Part of a small language model's weights.
Architecture: LayerNorm before each block, tied embeddings, capped logits.
Training: a variant of Muon for these matrices, 320M tokens.
MLP neurons of a small language model. Each row is named by its layer, matrix (up: input weights; down: output weights) and neuron, and shows model dimensions 0-159. Each number is 128 + 32 x the weight over its row's rms, rounded and kept within 0 to 255. Numbers have three digits each.
After each neuron's rows, "fires after" lists the tokens most often just before its 100 highest values on Wikipedia text that the model never trained on.

L11.up176:111144095153140171183125140112166068089162121077134163147138085109176066130125146157156072098147156124156118141161158219142076161116116070130130155102106163070072153100133133158136087104186169150162162108153125131107125196131122182067099064106071104142111132143131161107102139117128152090148101166150135178153131093046079118129105157073110102147091137117112119117169187114090145123174138106157120187162145109141157153105111139161148107098144129160111135108137131046120156134197122
L11.down176:155125213112138117151113170119102118137108128095166142113147067156156183162174197153139116173106146162096099122096112095178102075139099120126096066125126140107126113181176167121180106131133193178115083136170083184150131103122115101163156091148120074104142083086170117118094106154097135147095142106087144099120093165138214093101131160119127126098089143105178075101151124175140101142077098145152067094131104125049130102137162170091116172127103099157128137167181156134145133101126077
fires after: " the", " a", "-", " on", " with"

L7.up322:163099110100099149122137083191134170121131080110151127119126147112132098137111140178071158099134169131070125128177135124192103164082088206135143158095103100096160157089179157168142167100214082167129150131106161123156146129156116134163116156170124115083119139141104186066186133098144101142114184075112104132112158112136098196102167098091102155130186156133121119088146123139074052085122101098110099096116103125170148156132130109106183176152092113156081093116145159095090140094092094
L7.down322:081125128172173143086076107154207137148123119121160194073144107166131098105136094156155101163096158033119143124080160134113111082116070147105118163123134115158084107179137142078128136156108151120166124090195107174095125118127120102101139110104054124092129103146174180133139064156142144179142108127178133104086111163135157178083156122100171141104130085064138156160105158112157155127118132130214067152101119124149062153108100138174138139188150142127158127123076138109098104156119130
fires after: " L", "el", " l", "y", "o", " O"

L6.up302:140185122169118086130133089092126223144093113169168157088139136156173100079149139053132129149137160138177163119192089116130077157137125079142199112142136134143093112173139142082104141167124099088100147171132173116103146115138126116125136075145097115128136118143148149098158113133116162082080149144128148141156078139121105173124106092076171101182109148097133110101159181074182170093100096133107145072142167085113110112159109173131100149078167172065087091187148162135145181075117118
L6.down302:089137134109106153136107116108131148179097106104123177136139105083149129123120180088122112136115155168061125103093105115102127114093103098057188151075169156138125129146123098111145122127095161155184119122139120127110144147135152116127105141093100078148208134092057089124125154165147132148182094109138117156143146074163158125177173089170101168097179148169178170141107143126120191080095060087170100100126053129168149089194187089133110113129071094182076153144156131165128162145151093
fires after: " f", " ag", " aff", " app", " inv", " Comm"

L5.up601:139121077163144169147107118158123101147104150115176096121177140132151167100178117136145109143121135069145140109133099136132162090131067157115097162067141095094168142119117087136168163174078113116138180109092148113123120178161119142127086130138145144051125134147073153193111117129102169134156140188123144134104135149099123104097187182152175105150209127110091148195120157109095153118152130204184093143079098159079049087148105144091176130107091148158139083134128185106125129060083121
L5.down601:161151177110086124122154140099132112162094132113103117140161210108103126230089137130120174155099073135183133125121081106131088153128127054084119098152121124127119092150138114086167132129143129121083075115164063184204098113124145138096113077140035114132203115102168153079123109150092111147072078076127155143160116120133114217141158154130121175113158128143150124153111088165106133174127106075106123100117145097181167160131160150154095156095128140150135143159101112109091119158119160
fires after: " to", " and", " was", " also", " were"

L7.up164:128126115173124091123140178182146109170067133118053095186144156103149143188108105102118086100138125104178100135185140098138157089186186117161176146213112133141078107075122128117154111104119144127142080175176141108112152077142089154109023084131090131100139115119106118186076142135105102132126152112114088139093104131157093137142086111071158138130128123096067167094102128131108108179054144147153155135136136085144137175093078116138168124114155123126155109154100132145151168076181127
L7.down164:144172115157187142122158122085105195106129110156166160097134081170114123188118093138113087123099141153118120104128146108061145147098145131144111118105103084146151170111096138143101108210120165121030128063145067153140116116143128100080160113123117161129139178144100162135182174166125112128147118080165127067174057202144117155158166143180099099110099126126117111129099154153111074135151136141104140113105088166126099092060160124109095101163225131111165181134146147119112089123100106
fires after: " s", "s", " dist", " d", "r"

L4.up566:102119154117104102135174177145126105181066148111098131154134071125197178133129096131167126143113118133125110108175122098133108134130138199157160118155041132149101107128104111143125141041130105119114117112141119126143097109156115145155107110175140153117139181120119114149085138151126092091152098117165134140138118100144096073144157154075076077174092092116171209131116108151114143147061157061172131144158099160152083182154040074137195124147173149079112119132100207167096111127131133
L4.down566:166125156094125124134136118124090103133100131204128096143119142165109179158118104164153151085148092114139143150167152190104152175174087108143089110103142141112174118164176146188167150077057097087128138072178114099185138100110138172156120087101118189173102070094093168114142074103069150050117115081135150138174089094133139103076144114138107077157145118151142097106150084167125188138157105159128093129125107155158136127098118137152139044166127125121111093081107165150126189160113098
fires after: "-", " first", " the", "t"

L12.up155:126157166162108149144071101120109175099147143109151141103043092156122112154134077111171162090153114139085123167123106109068163111054156188152124099136142122132131087123121124148119195127139157145111132156166124085171135133165139145144161131107177174083102099159081106187081085137200105129121111114065108057149120074126076141113102130145060116153196135131096107097060106166128132155162118134130080127178124142155146105152104120078140189119134119077200173129144088141127126096142099
L12.down155:128103128157112100088137160147121159134064105167110166171160115157164096216141168122119154117115171131080096122117121131150160132131144024168145074143146156123147090145134189140098132162170102132101170126163088202086127113163149078164120129132119061178159127080142116136145191092161147161129075138119132097136078114185128137094138195088140128124159170104123099145143115096155101116086099068122156120152110105108063128122155139193121080141100115134045084080139101114138160125126100
fires after: " the", " a", " The", "The", ",", "."

L6.up388:103093127102091104128150129118058084142078151101128129197095078165134090153129079084073085134169138134120114155180098166173149165142118153153143155137156099144165135169175134151087132118177133148096196136128100151089089150190086117074111165126074173159106086176138169161141123109129163157205138086175101112152155127157146118101120165134105124104133121183110091166094115105136143088146093127109062141128123174102091141148149120159213140154143167146115131152140087127136181132148041
L6.down388:091191102120156136113166158136105152122126138170159097122159147162121068153101099131120135078154068125143149145097124130123126110120129113134067116100134175099157092088123140093178140103133073147104143042190092110072158071134114129171137111066088149081160167117182150163117097225108082100084114125155175138136150158097191120096138117151111137141139185113152138100101143150114121161085150088141151089129134144110099111147184162144062108174074092176133144126138163101144175191176117
fires after: " A", "-", " An", " J", " I", " an"

L7.up542:161131125116162128181119113092179176090075131151122128102083153125118108177142153145101102137170191131154119103158180094125071146079066117147112136157168146118115175135099149140108125133192141180155117163133170108115117125101169080100152082117074128084131187179128114134122168147123074181119074106126117145074189098107128161151157088084187149135193126139138092055107117149115126162153125129072142090143138105178139113131162100175095109036120083090117115089148157104149147080160112
L7.down542:099076118133101109051101159161160097146175100115089115142120109117138104081131097147096111125103106118157115146096125163171116120163145153124123116126161117191112020126143064091080141182168163192091138194147145118168168139115089090074101185134106101125052154117190117153118141127100164104149092177171087134134165101139133094140111168096143124164124127109142152193077134114165050162183150108129109134138107115078076141131153135140168118196132109148158121114114166151099126159164134
fires after: "el", "al", "y", "ro", " Sal", "ol"

L9.up580:154101099105144134150131145131084113071143126093156063111106149133115104077123171095088164130167195098150109165165125116129154081141107182132123184129123151132083144138137179138157118076186156144098069105137179153156146166174109103098124155094179188133161129090103132102123081088196126126146088141127054103146156080093144107121119151114131142115187101159154076159185149111165140142154179163116070133139087104108112074141148113159137173210120170146149158163093159108187140092168141
L9.down580:090087069049079162080104129102183141144142105135101105134099134198141113184147101125117154182145132143083162150103119151113167156155158080113140164142149098149128094129157107114142135095213130095159141085149157143114135144129126137053164120103129125121133055145159240141145144188115131145085136090174167096074136116140112109113211081135106125151095168140121105158105084120133117064117122101085157171172082128135123157094186112123160060121106120149117153145137107094126100151120128
fires after: " A", " J", " I", "A", " K"

L7.up45:102132111106046103127123129148095140153095211174149124127092122138119138078104174099174135071097118066171161108143126114137170112120109099068124104132152133127108158082079151138160069144179123133112163160131115129093115162111129125106197108121069142097111083133122173148136140196183064114113153183117163085128132178119139137174078082070101140149134107140116160117191164156157155072095113114181116084123117163100131083163125162109093160123206100117119115125182167069131116116099123
L7.down45:175102103111126152182093097119173145130107176121132168137134151146130142131177105141140088145124129209062140160160164117139091156111127138178145136100098132179153122107175118121152161121085103117127105145152148069130107133155165166163081137087142084142132131129124065142114150073105118082124129115169034132181120161115142191201166146128119122129124159142158144147134115043129086142148039127121132159064099109176116153155061174163122140078107155053134137114123117108089166078097130
fires after: " f", " comm", " ", "m", " Comm"

L10.up145:120132069142045068113155133083117098130132083100085119149130160143153188140148153142135138136096097052193144184142106144097116127081139212091185131159114112135158118097115114103111120137137138137102162094144168111130163141136123103165085114138161116125132139175063089177131158159088165170176088127110141147162111184132125138179110135179079073097145110112148054130183119147077159159123110085072141082115097093123172142156098158090045116115122121150090102137139122083162095137112106
L10.down145:217158146151118139108142157115128108150128076120154101063162061148117147156142094112142155099107066117092088089148044120095096191103183118156123191091109108136076143145168155163164078112126151039152174113137063130114139155144091138197099094117153091133094124058140113165152136102150114124140169115092131163117106135135113122124181129119137129077140115212133138154052124146119156107094114109171144166105086161135121137102151172099127105181160121130164138102148108155164169098120141
fires after: " a", ".", " was", " is", " |"

L9.up241:157100122161144129121125111126116158111082153173135121153196138130142100136181155083145157150148130084141097137169126070123143072176127085172114164130112083154128132158190217108116081063120103068146083155151100105146140123126125123146094177152117196092144148059057138173055096119090115191175118109099129091134093109125122149092188095122132119149160153098089158127117144141167164130104097149127123137176160120154064150133137095136164144113161092135154127195163108093128173147084071
L9.down241:161129144118087132119118151111103144162085139147061174108110150168118140128106129086125146116115127105141142060091167133149131068129188143111104109158204115104165147120146091111186070200117144148150103115141103140127154149089117124103157113115124123091126097139106149094206184144155166123128081149153095106138195127224075103178085178121146114052086150130127136130157196135137111085139093128182098163120061111106108162132046101111093096186099161119151120126137170141118149135157109
fires after: " was", "-", "s", " d", " c", " S"

L12.up470:073136083135094093113085106104164179151146136124119125099135061073129199177143110177165114092143153063123101191143160173130140154126164096142064153132119116132068090131135129163136105070182116144162134113151177146189181156124163154149185110141095198123091136117137122103143154108144127096174119149104139138138125079117114162155130107128113104128079042156092116129087096110068106083123072096144145132101156085230121145121134137106158115158134145121137152131092144102173182142146174
L12.down470:114093181122096116136198160157125125088152073135066084189135111124158124109173140108136172158120133156098107084071138118058112108165074120162138164100114121099154109044099051160112207127161167166158093180120119151082121113108123120143104145142147090172149118119140108139152098148115107205039175105146111119107113144150128107136125143150093148145115110091119156086186155150147124078160214114119170154138148151170111131075152154087094094123140146096095126161122133157129113086167138
fires after: " the", " is", " with", " as", " The", "\n"

L5.up491:111130134096114120142082118136124097085138098139045139104149107109134155103178089150147151189135133148141110059146173204096090182111111136181106114088108136103091131107099163130147105126165158178145163140128139131151157147155115144107106091075117126086121107144110103168122216147158093190112045157152109094169159136165157095130122181156164158157134171111127059118166152101060116088184110120117118098084148149102074123124117164164121082166124122188128096065159128104092174100145095
L5.down491:105096080146139142113171112083159163151109151118146147132096114132146134027166108115135112181136105114125135147121077137100128110155180155102155114112131104160133068159117093126116085158140126181145036153134142097118045103181100140046163113160145165120143129115131082113116121138124095129140161120158107166143130142198143081095102118134114113119086127063116164081133126111139098135102077094150195172104136077154145180194096113121136144115219105124116124171139076174190142172149146
fires after: " a", " the", " his", "A", " A"

L6.up424:084158142129099126113142170168106137153109051095139165105138115127160200141101103181139134214129173114165172148190135121114167117137139175154117106106111136213170150126134103180103109113136084094083232137141107108134132133146144146118071171135142161110036158133133127177082101158139122158154069110127072105107079159084092108099176148097092082169157090100090142147120128155107182153091107127149115151114123136128110121120089092115070133124160170132163181170126111127137156119111135
L6.down424:126131189194168204149096147094069164145127137096143162129158161159104125124121099092158145059120091105112120144107075118157110162123110129164128132077138096148137098171149110101060060102159148098105149137106216169153113078137165091170132123124146144122093156119123191146097127158145114157137104098093138130039170152134155135117090133076047149078112146180164120101173078099155177145120112128132144116184066107156090161097135130170119117134184174095134125140117097120128141080128133
fires after: " a", " was", " and", " were", ","

L7.up324:145084112142135146115117140081144121080148130128126109131117146133107179135098138134181112144131118139107104141142099103161171081132164119125130136164112101163104158104146164139149069116115120151224095124160097088164131172176078118147141183173158104104121083179114139184045151135093047168116133116106211122101092139166064093081053142162131086186110102139075095091107155125074109121107153139121162130102142075130163123181127120108162116189157169138180095097170104148124169158112127
L7.down324:162120058156122154093144163119130137097153143126121206103106139034151131157162159060138101153119159087221152077099146209156106107105103123181117144119156125123134109164135082131158193136139130070152108163094142174110121138129175129149163127111093085131108096121094141165142122081125105092126137102179154139116081090138135172123158150110128182060131103101198099129048126057126136102144091168133087131131121109057099147111106149088120152144147102136115154147126159113149105161095162
fires after: " m", " am", " o", "s", " s"

L10.up402:076142100030167138084072087119151124121104191101123182134105091193178178132113140159146169102147135117113131112182178109144102143137115084155151121094114102106112190130113208142143106125140139113118168110121178134142130164176118155100119117185165138138125062097097140168178149103150181142063108134145130142129164205139075139109151167151107069137137182091141175157144170152136152111097115144103096082143160182112109065154146184140144166092104125116136111118128073113109123102099094
L10.down402:153182069122101157114103183142117127161142112110124164129132126160103079142140123072152102167181159133095133177221180117133114142125119121148156127142105136151174108121103147117119082153141160096159129097092130150088122119153093207168116120171138169201097125123140111061112111090134155114120099158024079102120157127153131139138134164090101120114108137083076083110190129160138188112075099109110120173153094105119195130146094145099111171185082187103085093091086156142132143102106123
fires after: " pro", " ", " f", " p", " v"